From a checkpoint of a small transformer trained on Wikipedia: 7 heads of 64, vocabulary 11292.
MLP neurons of a small language model. Each row is named by its layer, matrix (up: input weights) and neuron, and shows model dimensions 336-527. Each number is 128 + 24 x the weight over its row's rms, rounded and kept within 0 to 255. Numbers have three digits each.
After each neuron's rows, "fires on" lists the tokens most often at its 100 highest values on Wikipedia text that the model never trained on. A number after a token or word is its count.

L11.up1163:110082133121091115111162120148109150161157157107130110134147124102156087132133170069126094116102135126108148086180127140070148160129088150117125111126114138134136150159164134126146117190159115112098127110085196087122142113146101108104134116152147126150121124123141119083131151123183135119129171088137146150127121132103127125116079135131165159093119138168131124171134105104125150159109154116148147142128104116127124076095107110131128128112162172153139108092121140130107153129115161118093170130106165133154112158119124084103134103139132147164118183162098143117105124110120122080
fires on: "-" 26, " and" 21, " /" 8, "," 4

L11.up1733:126114118123128117132152107122096091128129134076132127188136110101155116124130128157105100086137127124181081122130112102125119130137140105162118155144104105158163161106143130096142120134085097091122099133100154119104117135099119109143117125139128158115115117134137082121117143145175107164149116117134155129110145119088138098109136149110142128126155117145156106113150177145135169107168103120133121121128171144153136163106083151133144107141138148098114109119129132122089117126158115078101137102150147115137104159151092138115126110120138112152110133137100118185119110135136130144
fires on: "," 39, " and" 18, " career" 5

L8.up1992:106137090136140172168106161159132136128137144116109106129160159192161132140142103134144099126069094149150158170113117108122153130126150128103136119117152109142111149153139132158138061152149160137088112126136161126121161086153140102086144129135152083110125184135076100161104144125109089101070103131127112114132133125147143141135162167147142109107150112147142091093149139166138112112214081095124144119146154143129105140130175146097118113115116081112161092113125134132143105120138144144203142092094134098131134114130145142121165125153128111151118162113121161158111136095145154087
fires on: "," 40, "2" 22, " " 11, "-" 10, "3" 4

L8.up1704:148128150119090125125108109039157134088126130136163115138119137100151136108194149103132159070161134128135132094149129118065119142147158144150116134097092108092139117107136130138114123140079126136142106199096129139090071133082160113131149171126114113101130094074111140159155129152149127099108146127085158116143172133122140141114140130118165171134092143136150071147086167097156162112132086149119124098068122071108144111131125136172117147084134125158120138125090165137107092098157161083186095122136146169130149124133155110106103140140126147120107095112093119154121110114151119118
fires on: " that" 23, " to" 18, " \"" 10, " on" 7, "ust" 5, "." 4

L8.up2094:109125094152108075140162117108094126165158156130124108136121096153147100102118103143104105169157142106122151185133139106132153138133083124176142111144153114151098201150084146136122097121109126130086105158122188140120152077144110117137109090123108111113076125108116153173111144149071112101136122158148144142140078175155191138134097119141141096115135089146150131142137135118133107129146140083176116131172118170124136108126141116112142148122122093125158125115114160205106119140111121140147135146142125140135129150098112111157127094131083163137134116096136128107144117150165107075
fires on: "," 18, " |" 17, "-" 14, ":" 12, "3" 6

L8.up2126:165095135088119147119111086139071112119164145162149133128152119152145143103098128129143160124084124104119127118138142140139119186097130116180139150133115125121153122156114125142125172158173114118110156123076145108125102151142142108130147141077132108148154143146163102107138136098124114131162172134137148143153136104151142130120100118129144115146156142133082143134123110107107154104181119116182121149132165167117151164173139117153107156129088141122115138092137111117119130141094120112107164151122158162131153145138112115186123131152107107132119133157146173102136160097123133083
fires on: " |" 24, " came" 8, " is" 7, ":" 6, "z" 6, " h" 5

L8.up1424:110132151142136136117107146105156138125131134153134130131145137122103097164137144132150162158076158141153178120129139114129131133097138112100129116109112112098156099119133150155161120155113157092103179069153125113131115120169060126151144148175146126146127147111183144095143124089120127141144145144108115125144140107168113111140135134117151141118084135120174137152106086149128119176141100139131162126139088121122144127140097147106118137155113099153138153109120129140143111111160119113129111126142089134092113120120126123084125179101156118151127123113102133177154182163125158146
fires on: "–" 32, "2" 11, "3" 7, "al" 7, "1" 4, "," 4

L8.up1848:142118118137128125092155101106136093118125131086137109133097115139153123167114104133126116162128101131146146118140143137106111126096179127137139137104132106126110111139130130138095122099097083168151118104122128125129101114130136082120117115103125074137132200116157168128097130089137144101153147154104103149114160138111134071128110116146150155127138164149102062131145101089140132151175141117141091105173135134130176191122149097139130153151154109090130141085160130076104090117134135119133152153143134155112120147113162151119114114178092115114128134117129150094138168169129077080
fires on: "," 27, "0" 14, "n" 9, "v" 7, " time" 5, " N" 5

L11.up656:120127135146149083148159162131162121157116148111124093112133157142140090071101117111131136152159142165141158150137141154128149124140131153113147141137136144143138111143147110145093156155139141172122135170111122152123087117126074134118122080100108134142136141097088119137120134112139156168096121089144158098149092082125150160107125139128160128123149136181141112090113141142164095112084153140126118142120121158135154150106103149150145153140107120142139104166167123125126118134100128150178151121152119126133091155107110158155142100137152142119098107105178139116138124134154105108
fires on: ".\n\n" 25, "==\n\n" 14, " (" 11, " \"" 11, " ==\n\n" 10, " ==\n" 9

L11.up82:162132103132108162079130119085131104184159106112124170133144139144136138152174142124114137116122146176136149132120104158125166111151169083154115141138146141067127068187130112147095125139128142150101117133081115107140124125125153147145138117120141121134140131154108125131131121125131133116116119144131103156150142111122192118119171090148113148135151157122152141167127132119099100099132150084106128100083097120146130115136102145145098124143165101137132143115124096075149129118138083098167121093132139088109130133148118136137149104093108146113141143171091133121149123148096090068
fires on: "," 35, " |\n" 25, " \"" 7

L11.up380:114184112099111186103104135124136154131133147122107158070111111115115145094119126144155165098121115159098102116117140124127098107179143098138115123098101127113120154130145151104129121138103128097144108118128117098122121090143141104155104138107119136109102128109057179137139156123130154091143162133125097095148089160124091116124160113123160082144156157185148144134077102123137115156136151148146130159041101082127166153156120171137081148132111132168116124153139103120143157136116121139107154123143145146111114141116119101157142135097130133137165154115131151172129123149139144110
fires on: " and" 34, " to" 22, "/" 12, " (" 12, "." 5

L8.up2159:142104092154102107171136170116081131114119152131140121155127162092126126150116086158134177132103148153120089094124175088129120118111124121154111126134138139122148092105124096116108139188144142138183121132137110123105106133166126123124155118160102134124128099114180184156132087116140137130105100132069100109108085111137156156124165099158100133090153140065132145128133095156137125131136075120122145118120090170121143136117128175109144113167130134130146151118137113129125096089131112108151159131108099143130119138151149156100114153149074119145143096089120139154142166122099135127
fires on: " F" 21, "1" 17, "3" 8, " Salv" 6, "int" 5, "ass" 5

L11.up1586:134134138133159143123071145163145113115121158139143080109112117115174141116132074148098081162144083126078150139089158154131145153140096102125126123120135168132155156123090127078121103130150156126131163112140129106095099128112104136161100133097102145175163097132126166136140114111163111121081116147143157126124112109146152101098139137105174120123167166128120140115129089107118155169138151157115111085103172129148127192170082148109122112099142181112092108111092137124112163170086027099120148188156076122158112143107090131133152146133123120101109125130083135138120162138138104120
fires on: " " 27, " to" 25, " in" 12, " (" 9, "1" 5, " Ver" 4

L8.up1368:149155119146120137139150097139121118112118120081127145167145123136135159125139147130158084046135163086098125123170108120129138157108118144131099123134124131139118140126118131127141107145122066155118173124123150128133110102093155118166108125125120134128110145119173145123119213120127097170146152160112115109139152140125145124134141115165098124121139123135112135111115083115108110151118173134097133106094153155113131141132109133126144135151134108148147136141178108149151106135114128068172140118087124112143116115085093153081123120129178117146140139145033141133105144148122158109
fires on: "," 61, " It" 25

L8.up1151:134138160152092145125134144098145152126166077081106175135115135092159131128118126144137127166111095081134143131116091111134122116146099105126148088124160091171128128122131151130119120147133174135107132132103178133131139151142109130082104098163116160129134112138167152156148104105135097130119116067157145100142101125145182143129132101122136129108153136124109119151059135136163125099105118144126124115133134136121150103137124082139135142092109098136153145182144169128102139147133118125116123148113101138088111141130092182169109165096081112134139123138124179133075152058122145126
fires on: " to" 35, " Y" 10, " Army" 8, " B" 6, " through" 5

L11.up1030:118142136138144162120145138089147072113176097163147109144118089138113163148123165170123154130115157158117158099090096117141121154158090151153088104140133113126109125152118166165108122146106110154138119101075118103137108111105133131122129132152138122172125125134134112140123097116104124119118128154151124093114146199140155089096152131131137107089118156157110130159125113106109123133137111098170138120126128131086104193085071175096118123136145118134134084114094142120158092087165103140135069111136131162086143167105145137167113103161173149126120151113128151104131142130101127101
fires on: "," 90

L11.up1802:087146115145131120160118121132110129206118103119136103112148110146102093131144123125091133134100114134140147107106152119120104118152104150103136130127132111140133130152157121132120089170147124083094154123156157133161100139104134092100153175109121152116109148101118111107126167108091127116084101072136153128115100139131131115084109153145130154109115182157138164126143135090106132132082145104160169158126165104120182152123146194145127121125129143100104131151140126137125113160104110103144098145113141099127167164105116116130125192107127142130075132159151142103121093166173119145
fires on: "1" 33, " is" 17, " (" 14, "," 5

L8.up837:110126151106162106092100154123100153103115081130113102128129103124110172144168130094151096116107149125102129209124061145147139120140123145140163110100146132138096132094157127153145104156114166073077114120145165131136139142122116146106136075153168142092135124149159110119128162182147131103130146185136192162141101132125119143127192112119148129126102162117140160169137116119130108138115092148108122098128101134174119118148097124143135173113132158095121174154155137103071152131146111122129154128166138163130054151073142126177152117109157120117121061103173128153162127110118129080
fires on: " g" 26, " to" 17, " St" 8, " p" 6, " Im" 5

L11.up931:094144139094145145144139134146093092140173128138100097129070130118104139198114125157122133118139130102105157210130165065122136142178162162140134104153153109131157151098129154140143133167143167125114121099109120129114156103150138154137124129112180098120131129139158141110086118151084137064124158140123190120117155120144139148123148135089119129108146123128130099130115122088134116080162114124094102097140139067123110144153168141135136141091136156126119132181138118108115122172095138116121138129144104163128120132140121130139128127184142114136141103122088149093146144098134137128
fires on: " P" 14, " p" 11, " g" 9, " at" 8, " to" 7, "P" 7

L11.up1464:126094131133134132077126108102084139126117128104146078162123110171122118148129105127086130169130126122134139124103107116093114134103120113156143108119169095098160120117125146146067149127120117091176124140140144126151114148113118127099129133106118124115146102162096135113135185151142165150123157088124150101112095078125165150151129084147153130155104132139126149144144080140140093097127108116120097141110137123098128163154105117141133170117077090147074161155140097103139116125162112135114159123176087102139130128170106105162126144118102118139092147117157128129179144142160114142
fires on: " the" 29, " The" 28, " \"" 10, "The" 9, ":" 4

L11.up2274:113087119132135111115134151102168093118108148128131147120128164115100135117133106161099097123167103160152141115126101064137138080163138119129145156146170103145110148150128151160089082129129158147101143132150162139192155086143106134160116150097095140152117102124136164132081148105150093164097111089128134107155115078116119141128133070145175149143119194169128137171136148127107131114120110095127128117117128138141131163130106150145066149124129113112110163130114160101156112133103117129127132150142090132124158176136091132149120167148137088106139117147121137135099148160161117106
fires on: "1" 24, " M" 10, "\n" 9, " (" 9, "9" 8, "M" 6

L11.up1475:116132149123114152138099104141142107138129115131131085115145131135119143145138101123126121134128144139107175116141121177116110132076126119153118101096138115137081123077133072144100129109138110104125108126124119085131155104108135105108113130100114137124084112131117120116128181076095114126158079099146076140165084147149123142141185114108168154145130138119147132134128145121122146157161109116127072104154093142115140126120119147146139152126159088125136113153106125132148101176156107140155183113133151158121118135146137152148111156134139147173136129096130125139117166086162199137
fires on: " by" 46, " of" 10, " and" 8, " for" 6, " in" 5, "," 4

L8.up517:083138099109161126158137127101142118124148118125146158120130101065162121155156128156118129164118171106117148099108132114171143136108116099145129186150099172134110115155166171134140142118118113099137120113122120099116154141142129145117160089140128123132117141156152149112087144167115099135128092165148145131129158149137111104134120098157121145127104136106144136127118105136137130123150105131180091146129167087108116127102163112110140140201126132147137108144110130136090108077123168127121106141134126115141138149127123150128128116111114169146122147140139138177119094119121136141
fires on: " D" 31, " d" 26, "b" 12, "," 10, " only" 8

L8.up196:141165126139124148135139135144107119146143121133115143096158159126134134169116130157119122114091107129144111117139103124146102130139144148137124112112139115137136126126138147099111176117133156135160090150156112097169104155148149094106096104083119114111121115107138104162130107126129121136111146112129121085128127083131123152107165146112122123143131140098137128136126140151125156112129130107098123088105122154088144117141161071119091125105102139149109147103132140116128149180128117103142136097127143129116165128115121146143156092139150124114113139116124075098142145110122128160
fires on: "1" 15, " to" 13, " of" 12, " in" 10, " the" 9, " with" 6

L8.up1824:122121080146127105149176115149115159166118157112115142156106124090083147114110128117114103142167166117112144142152112152127163094145112123132170126140131102092115081085111171109131138110157126169130144143127121108105144135102135145183107057145133153136095127073099083138128064185105135101162139168124067128143106131127154179149204124128136095134138156154105100105140110110144143138096123129113112120131123118137147130150099131127150144092093147117133146111128113105164140086137184157143131113148109129110140138156133130126115108117166169130102150096165153103080131131134101147
fires on: " U" 38, " \"" 18, "able" 4

L8.up803:109103138110114161157159129153113154165167114093141139126133129137117105109107106091144134133112105126116128161105124116138100129148094129151121154173120139141141152198113154152121102125112125128123104136148156098114132120121104125138091146106156105080130104151140099092133134126103147127090095149095118109121101125103133109083094099121121141159118089136137161150108139050107162130153149142110135132102126138108126106174159126109114092115119158152144131138142157122104097140150110135123155149128110131146112137151158104127132128131084105143139064178075121131078114099106082112
fires on: "1" 51, "0" 16, "2" 7, " (" 7, "-" 6

L8.up2123:128110173139125102101147173106104090123135128104123182119107150120110122131133152140142105121204132102071137157125107096094120115150089125171126142149150089126104103138112133125152094162130134078115144106151136105127137159105165129139099083131103165148129129158140089124136108181151135083086135074141126153152131094123130151142144100150137140147128128097151138147158143132120142124151124134137176091087108114168107130097133171119151128113071107111121141110096170085129116164117150145146097138140141111164132075113172112163148158180133128137119151094164126132123156098153164116
fires on: " of" 36, " from" 18, " in" 17, "," 11

L8.up1233:180152096139137141107085108097142120163126105187159133128132100133096155130153150141124132132129119124112121105133128074091099086111108124134117099137131090114109071109089119101023154106137142113134130120143128111163142123124166125121154123146120150127074133099169102147126161128114152142070035136151142040092132114157131117137157107153111129138099120133132120135091110141103123126107144124160141107101186134091132120110156120128131153141138080180113155155113145138148126116125107119106152092138097093121135112131154148162152124130145141123137137148092112101152134137162120127
fires on: " of" 57, " for" 8, " to" 6, " at" 6, " New" 5, ":" 4

L8.up1050:158121137104139130108150123108120157103132126121145139183142108130107131136165139188126099115151100127109108120117099117160157104163153100112104086138097108116148068103140148049136136115136133089126113185130129095101108108148121151171107134142173105139110078126137127116099112095089114090144103142076135102109100132130125125083134157130147127104131196124117091097065116153146130130149096151111098158112150140114123111046117166104153128100102119156128152182155135101135141113125125123122143120127171140089124104139131112129143125148117141123140124109121148162121159117111124120
fires on: " to" 14, " on" 13, " of" 9, " against" 8, " MS" 7, "/" 7

L8.up131:133130098123133126159134107140116143166118172134131140119100114135165125143148118171142098159135119113129094143090113140087074142121122088165136098108106124121139109182129141173136101143148147115130130150170138089146160137124110130135119124135076144106160124132168125131172185125121132143118099076145125091123131068135126147147150145100143138124111102140174120127128136112131083129143135141120127101116143152150111187136129120111128149090159120147098111128137150168122075159154100124109103164139129133118107131115140146092130099116114090142109095146166197156153134139139151115
fires on: " \"" 62, " A" 12, " the" 10, " C" 5

L8.up2140:114116154106120140146134123144141166122155148162124104114115155128108095148116099111147131140164117126137100091134142169148129158153142106129080105171152127162097064135131089126160116117128111112087113132114141139121110145155146129157137151108116094133141101081106117087163112117140123128129131111153161114101135158112154111165173131126148090159142109096114128167153099122138127135147118139135099127147149152109173097120055114157156058110134071146133110119166124146119174094106133116133090116122152172124127132084106125142112093130109129095126145143144160177185113144143133138
fires on: " |" 30, " are" 17, ")" 7, "." 5

L11.up209:117141162143186143138119122103148113127116145129130143117100179138123115131129096176096122141106057162069176129164111152085092119165123122126138084135136136099087133107098092096112126111103126125148141126116091138124129129126062127146129133107081081129091109125091094147128128112100182137150130168082173124166149138128113141111102167137150152113127106130104155157123115119123114112166123131133106140137109088123149115124101127116106133110129125100148138111096090133095196140160143138111136144106126140144141110115138145141128075108142117113101158116176133080175143119094121133
fires on: "." 61, "\n\n" 8, ")." 7, " |" 6

L8.up538:098075149145124125085153128112113130155122083112134074152138155114148108110156127128145103116129054137130100163159158112132123093160118139100116141129098138131165151147111136163146141130117082143154161117118116141101130092161115139134101126097163148161113069158111125177108158120114143168184111097119060103152124140138110142128132142084139152115163080146140135134098143150134104092156148136157109116152143110108131129105133103127126151131153164129111156095132137110162156137166089089113132214127141129163115182083155101133121157116118103136115101144062127147138140137152096133
fires on: " of" 37, " o" 6, "-" 5, "0" 4, " mm" 4

L11.up1367:143145150122110120123156136155131143103146115075157109151104132143118156148118107091111104132131127105150175154137132135095166157131165139149127084135134121121082110145103122123151197149095130116136156126091167100145115146130117125190153144105105112112135117130128097144123105116133117122142097127123091132113122149138158123106137120125115141130115126150106094145119142111152185141112117139072109208088091105113179116149155159090093123141102172116102167105123152101155115097114094119150141097163086096128188180148132136113137142118127152132127149142114144124101092098128134136
fires on: " " 32, " (" 10, "0" 8, ")" 8, "." 7, ":" 5

L11.up1036:127106134179095143124174176097147125145108143135171088102107113144164117167124134128129112126103124146118143134116125108102125095130160155115117138121100137136079128088109149156128134127081075154080162137113143127100157148127114108135131164173136136100127152115149087157139138125128125112151183110091119146156070163107153124132147121106143097163088130166102043110099118161146138106120095164127090116108154138123142123117146117085079106123088159137125117123129145088121092123156135134135106178111163117122147134143128118123142115107086133128120147157121142098109149121127136117
fires on: "," 43, "0" 7, " only" 6, "ly" 4, "5" 4, "." 4

L11.up6:114157157172117126131138154108088104163140173098091109095119161151141141134118160150106085110134180144129173144086106121130120135147109103135120088150104149144129128146131107149127132163110077179099147114149159114150140158122136071125139106155096119113105157169103169101114128131116081086080147155112169114124127151127124095112166094120126112143119182135133141110127108115118111145130115124137143135168111146147123130116129164086123132123145152134114132135134117106101114121130141142132064149116128132126181124139128136152130072144117132157129137138118135103103125126133120151
fires on: "," 18, " in" 12, "born" 12, " and" 10, "-" 10, " /" 7

L11.up592:122139129133117142112101124127071106141186149129125127104113088133116193131145150134096130136139124153139130182134131157132150104138191136157121134132124134168122143142113117097119135118090117116128116105119172134092135085114148152115130124125119131084162158104124104137128120103129117164118154122092147175144163032125150134139082137135112140103134188088110129107101093145136134123148119120129144131106117155158116113126128147141163158164128104113165093109158150127124130128130141078137112144172134108149133095142119138131120142146156123180150157133101180109083156127097128094
fires on: " st" 21, "," 14, "|" 12, "4" 7, " j" 7, " l" 7

L11.up358:152110099098125154139136159163159138118095126121120140131125151100136099161125121135083137124109147096159121083116149122130140186183129124115135136157129158134125110183156150131122139108138089146165112132120128151134138118135139147145135101169158123129134107108053136137178151141141114104108136121158156170132110122137124109160159144138158073107149088138078125105136128123144104135137093118137134154118113104145116146140087125106134115132134145125064140153140101094137110141098120128159152105147140152127100153143093170121129114140125095126145111130128161145200148154116157145
fires on: ")" 31, "." 11, "\"" 8, " not" 7, " still" 4

L8.up1395:115153071107088095105155100112124091126083093150139141130089137135141148186109132134147123088112173103104140172133104136110144123132105144163101117155110112107157090172116107094041096151124094099144108118153133093131146166130136139144150158117110135127093140133143149138148121127128135107083106143134116110112113137130123148095131162113136108094146127117117150156113131097089149117118121138102152104110136158173120161144102135168152164150086097136148163135099126140139143148185134163171108098158107159146091097120088151136123139118138156151143119142151178148144119110128142133
fires on: " of" 70, ":" 14

L8.up1430:143116132152111098114106111121111134116172129118151115086188156113129101122143105153145139125100093157101147164158137156090153139127178108126137132110124159154124138097129109157063130105172121111113121154130084113120135149153116126133119164147125141116126127142146161162138153139175121098152119138142158165121096114156123113137088132107123124134123153112131155150034149135136109110135070133121120168136123160123119143117117133121120078109153159142149149148137101174176097136141145079123127154141145132109151139123156130151084105119100133128168114111124126136141143120123074160
fires on: "'s" 26, " his" 20, " and" 11, " &" 8, "s" 4

L11.up495:106119160174124112110067140090167094182126072121141140108103117080103130130141153117134099113179112110111149106128144140090117169149128126121142102144101120155159155139115114171085093129149135113140106147168129123085177108103184157120077122138116122146137110118137165163142109134145151160106093119096131125082175128100126137167079088126151084133109119151140121139147119133113138096120136107125092092202123142122197128134109112117113132164130103159110163118133092130135157142165140108114088148124158169140134118134163138142137126109132134122105085149106123158131146094159090154
fires on: " is" 26, " has" 16, " are" 8, "." 5, " have" 4, " were" 4

L8.up1664:120106184148159118106113117113090123105105127114142124137131111130123166130122129110138131157118113136138159177144110130096092165108112149152127122158113108110136119144107121109163122109121143137135148113115113086081118103137134111152150131096113131130103088149099156151113116119099172128165124140127151093107124106085132112111101143108153130139146122135150130131136104128134109134172145149122139120148164136140177154131125176092155115123088102152156144121155104114146135152117149099089160114136094148139156129120181099134126145080117111129157167134099122159135144112148102152
fires on: "," 29, " " 10, "z" 9, " at" 5, "7" 5, "or" 4

L8.up366:138128154115149121130145123135085153124132117104150160077126108128109091099129108167103163128138124127133141128094131114102117122092128153155135123159161183156161126152109143152121145091191119134158125125114119118095111125101184154160144147115108147125105113115096161092175142107179107154124118153146117148136113118150127134119139123101179087150128112123121108152123092126134133121134105116145120128125124138101118126148126088076122111149203077133136132131110088144129090146103110068174107105119137078117184108103097122181098106134115142115092119149124138136099174117161123148
fires on: "ab" 23, " they" 12, " it" 8, " and" 4, "s" 4, " there" 4

L8.up37:118103119115154109132148129100075120134155111119150081113117102125125076122137135132109102120128133157158145129126103151096141149092152125150109170124116120132155139151098112141113133118091135127131132117139118115123145084119151145125109127144154157147123159138095157149091188122124151115145113095115136128120147132125124109162137131139143115117153132101093127096095149138167123116086079141172142138152117115133127110126134097106145163150122152113138145159103117129089130129125128100130119153127149137128082161150117144147105117081112121141149138123137126148158137134140125081
fires on: "," 72, "e" 4, ":" 4

L11.up533:147110133164181120121128169148135135124134154144133130104154136122139093139101133112108150092157133150128179125120139184128092135185119125116132105121148139172142103124131108136113169177140104109142157116127126080120153110131113123146097104132098120149110124125099095124134129107131119083135123138130146132087134145123129104126137081111125121155123129153146112140122124112120069117139099122128138171111112186109142167126121155144072125114075152110120127146126109080123114155151141167146129122141184117149087171099140105097106117163156150106166142132129143148177121102114115138
fires on: " is" 35, " are" 13, "," 8, ")," 7, " was" 6, " under" 4

L8.up1959:126126131084124123101158127123123094169108137128133081123114102124128108086155130101112093131118125152135093107120165130099116117091169091165098111125143106137102140114114141161141117143140106135104151136151094154108161122116188157144146180138133072112091115159101119109137124144124139127103102160174123093119129129147117150117108093150155153150142129137133086085129159124156086137143136137106104131120160121101112158095152131108160138144134105129125126142129157097118133138139123127152110165166052107111157134150140142104117120147140157118107137117113164098142138122161072136
fires on: " " 77, "," 11, " (" 8

L11.up175:126143120137118125186141136172125075116107129169172121150098105117100093118075110126119120112157129116131151116088139106171160124147102137097117143131137138090104121148106115130146093144141092112145189123116105143125135117119087130079139134082130102146149108138127106102080131137136153122147165123165134113154155105110105132123129084128126116087140118100172098093121106171154140108089140128129088082103159158146140143186103133092118086127104098181157137138109149140140142122124109162124105127161118111140106124118117131157085125133127111133093160154135109109084125130144156126
fires on: " " 33, " (" 32, "," 6, " and" 5, " b" 4

L8.up1179:128146119111154126135136117159130124117108140113129130191148106113094092156133144126111167137151132112136156166121107187085118129129127143143137130139121105115096141146157166100158115138133147143133120125166123153112114113127099136164126156101108094136111138129150153138131138171145103150147086150121171192178109122150080100141109086127131142094159137118108072153107112127147162122142121151139111140111116144106122145120126162132120136137113113123125148112113101123107132144112122112126112125159135136068112149090123113120109127150101118139147086120142165092110127137109154118
fires on: " N" 22, "n" 17, "ud" 6, " n" 4, "ad" 4

L11.up2027:148181168132165158101115157081115122081109152117129115146103155149164148134142131139117148150125122142120123168141087112099103101132147125105139104165143158117129171122126099139107102121141113122175108137122111134099119148140107117151161116111113084134130153148112135110131135144097108146120110134095118125118143108089130100099117146173123114135106126130163133101112094187122103114124106142119128120157145091141122161097127110132105107116132122131117142120161151186147138112122103194142101110086105170171165124133108132127151160110102138112125159160119137095125169134139119131
fires on: " |" 38, "." 27, " |\n" 4

L11.up1902:167154133065141129100129152106109131126137153146117103121138149079140114109133124129182135118155119114139140169110094137097116146151109124158139137088123119122108134081157125126114119129125167106150139122076183097142113081085136147168144144155113110116082101086111142115083127107096085116098126114053146093183101116133133082141119114139098115115139149111138150201158111119152108144118117088116129096128091143094094118112106094153118121120108139156099151116131160144139092132114148138139138138141120071131130099108178099122142139116105107115067118125132086169142148124130107116
fires on: " |\n" 60, " |" 12, " " 8, " on" 5, " to" 4

L11.up92:142122123116127165145118164134149168137109101105138136116159154165125172132150125149112102164095182148119156110140123136095110128126114125121141135152120092094122136126090105086151081125153102158148097161080118155143135128128122128148103127128140136149097162131096125127107138143138136075136106175128151161131142109135126120121109148111138123125126153137127138103061132150146101132110108132127128150111185115203125210155157131145120134135137130146103099168126104134115201145098149146124145170138156144125155104138075147151177148140130128134148132203114126134139133170099113142
fires on: " |" 48, "i" 5, "\n" 5, "s" 4, " Racing" 4, "ensen" 4

L8.up1461:136158163201118150114150138090124129147141123115092145148110125115132102171147117149202086154148120120109164124099088104151120134109163097130094149118096128159081108101116100124104127109153153138149174102149131108133091099154119124109166137122078128123157123133121108174114114090081104107136158115132094111096123152072130140130114120139137152116126119128089121143149131164132145125100101110187147136153112147098098130128048145145144138131102105106112130098130162147102157115132114161156142121128155156128143117105085132131135115122136115149136121171134106141164149114111152101
fires on: " Ch" 38, "." 26, "," 9, "3" 4

L11.up1769:126091118163156092117131178160118160207126134136104110144143111152183121137167123127146131105142125117102145149101153130101150118131113126117160141117113140113144113100148134124146089154112114173122171157174106109138131185111085116129094128119093156148072138122134133101123151117114130110145129138133136093137139105129164177110133143110144110142086112167144106163123100140162129134137116149127110146117087141152087175188110108108123133112104162119115111142144097124117139125146093091159160126107135131128150105183140075115137156140148133168123134116138121099159157101088155112
fires on: " Gr" 24, " F" 10, " E" 9, " Der" 6, " \"" 5, ":" 5

L8.up220:137148105150199154091126111171086149146114148124127124127118115142124128106159139156100162111146142118132148113119146127118116175124122126114140128109158148137109166055112133152120125109184109141115130132151129118157107130117128137153122161117160087135130159135137074163123140088091127160106109119121126169122148131094146075161119127117147138130141146103146131140132101139150159085130129139099143150141122173141120136142109138141104156121114099152140141175155134116118097151082125085124159125148168156145087138146152141199128106140114143110115108131140128165133128093103162165
fires on: " in" 40, " Medal" 9, " m" 7, " medal" 7, " metres" 5

L11.up1929:137108176132148170059146121104085096126106115183096131110088142145143142089109125152104125119132104141106113123113159151097118161141126171132143133170112118115138131115112157138155126142153073130115120121108128102123145134116137138169146160137126122120130151118116090136153160118125123135116105141143144105141115163175113130176118100137141100112141138110170127099182104132135131131166073123113155104126126141154134151116144118154107072152117086124143122138083116072167107137123148139102141172142132123141152125161149102145135121128088110126102161157102109142121138144112122119
fires on: " in" 41, "," 30, " |" 4

L8.up415:124114113091132175118128140118134139140139118132139117148116112098110120122109136155135102126159124117077113179124125138144133108138116146161166067131153135129117167086116125126154123116149128097092039093136135143109127125163116130144137106142121138142125098112124148164136145102105122170120126064125165135117059107181136150143123087142135133120116139126152122126173137106121110155141127128150148105113142079109089107161153122123149126146151117123089154133120145159125143110123128131177162138140178186108130124100127101124136106132117123085147063155156142117110118126132139089
fires on: "1" 22, "N" 21, "0" 17, "an" 4, "J" 4

L8.up1643:128164128090118129115158158117141121102135118143135110082137156090130116137124138121123180129114107144142118164126114125148142157155182090127128147185177121148167149115100138137118160132135128131097097157099140072134150105140096071131103149120077123145150156117157112139104111141113087110166086159074124128124115180132148131113176141051132116139161127093122132184136176148126156087149120107120143109134129149167143082127104128129149128136135103147133176146199151135148170130164158136111118125131148114124147102130110167137111138111157112158110097151175177105075122131127113135
fires on: " in" 16, "o" 13, " J" 10, "os" 8, "i" 5, "," 5

L8.up751:113102148139140152149121118110113121181142133166097097138128130086130108140139163101147118131140148125150129093127131126088130135121139106169132139152108108110127142122115114129143114095116112130112100121100118131117136106141105107120148132125164121070163110094146132110149169141164108141147136126149127149109138145073139101172122108127123155110081085131124074130103146131160149123136151114165148140147138150124140129113150102121122118140150133094098189118107123124097095122109122101192101119139126143112150139093155141116089105126131110151140158134100131115120119144117135149
fires on: "," 46, "." 8, "0" 7, "rit" 4, "t" 4

L8.up246:158125153111119117115155108135156102179136140111121132144140144157137159137158143117127133144131134110154115139163134132109104138117138113116092108154111171133132149127099047125174132123131115110096112142149118073119149124113119108146161097143163163112117128093096132074124117144108116107142141145110123143161108127102147127107128144168085156126164166126109120128131118129120126123134152138147146139182149150081124111123104144136138139090120172135133102107117117092123110118106117112111130148101143105130131136128158104109136100175103137106112123184139181146125093131128130157
fires on: " and" 48, " or" 7, " " 5, "-" 4, " end" 4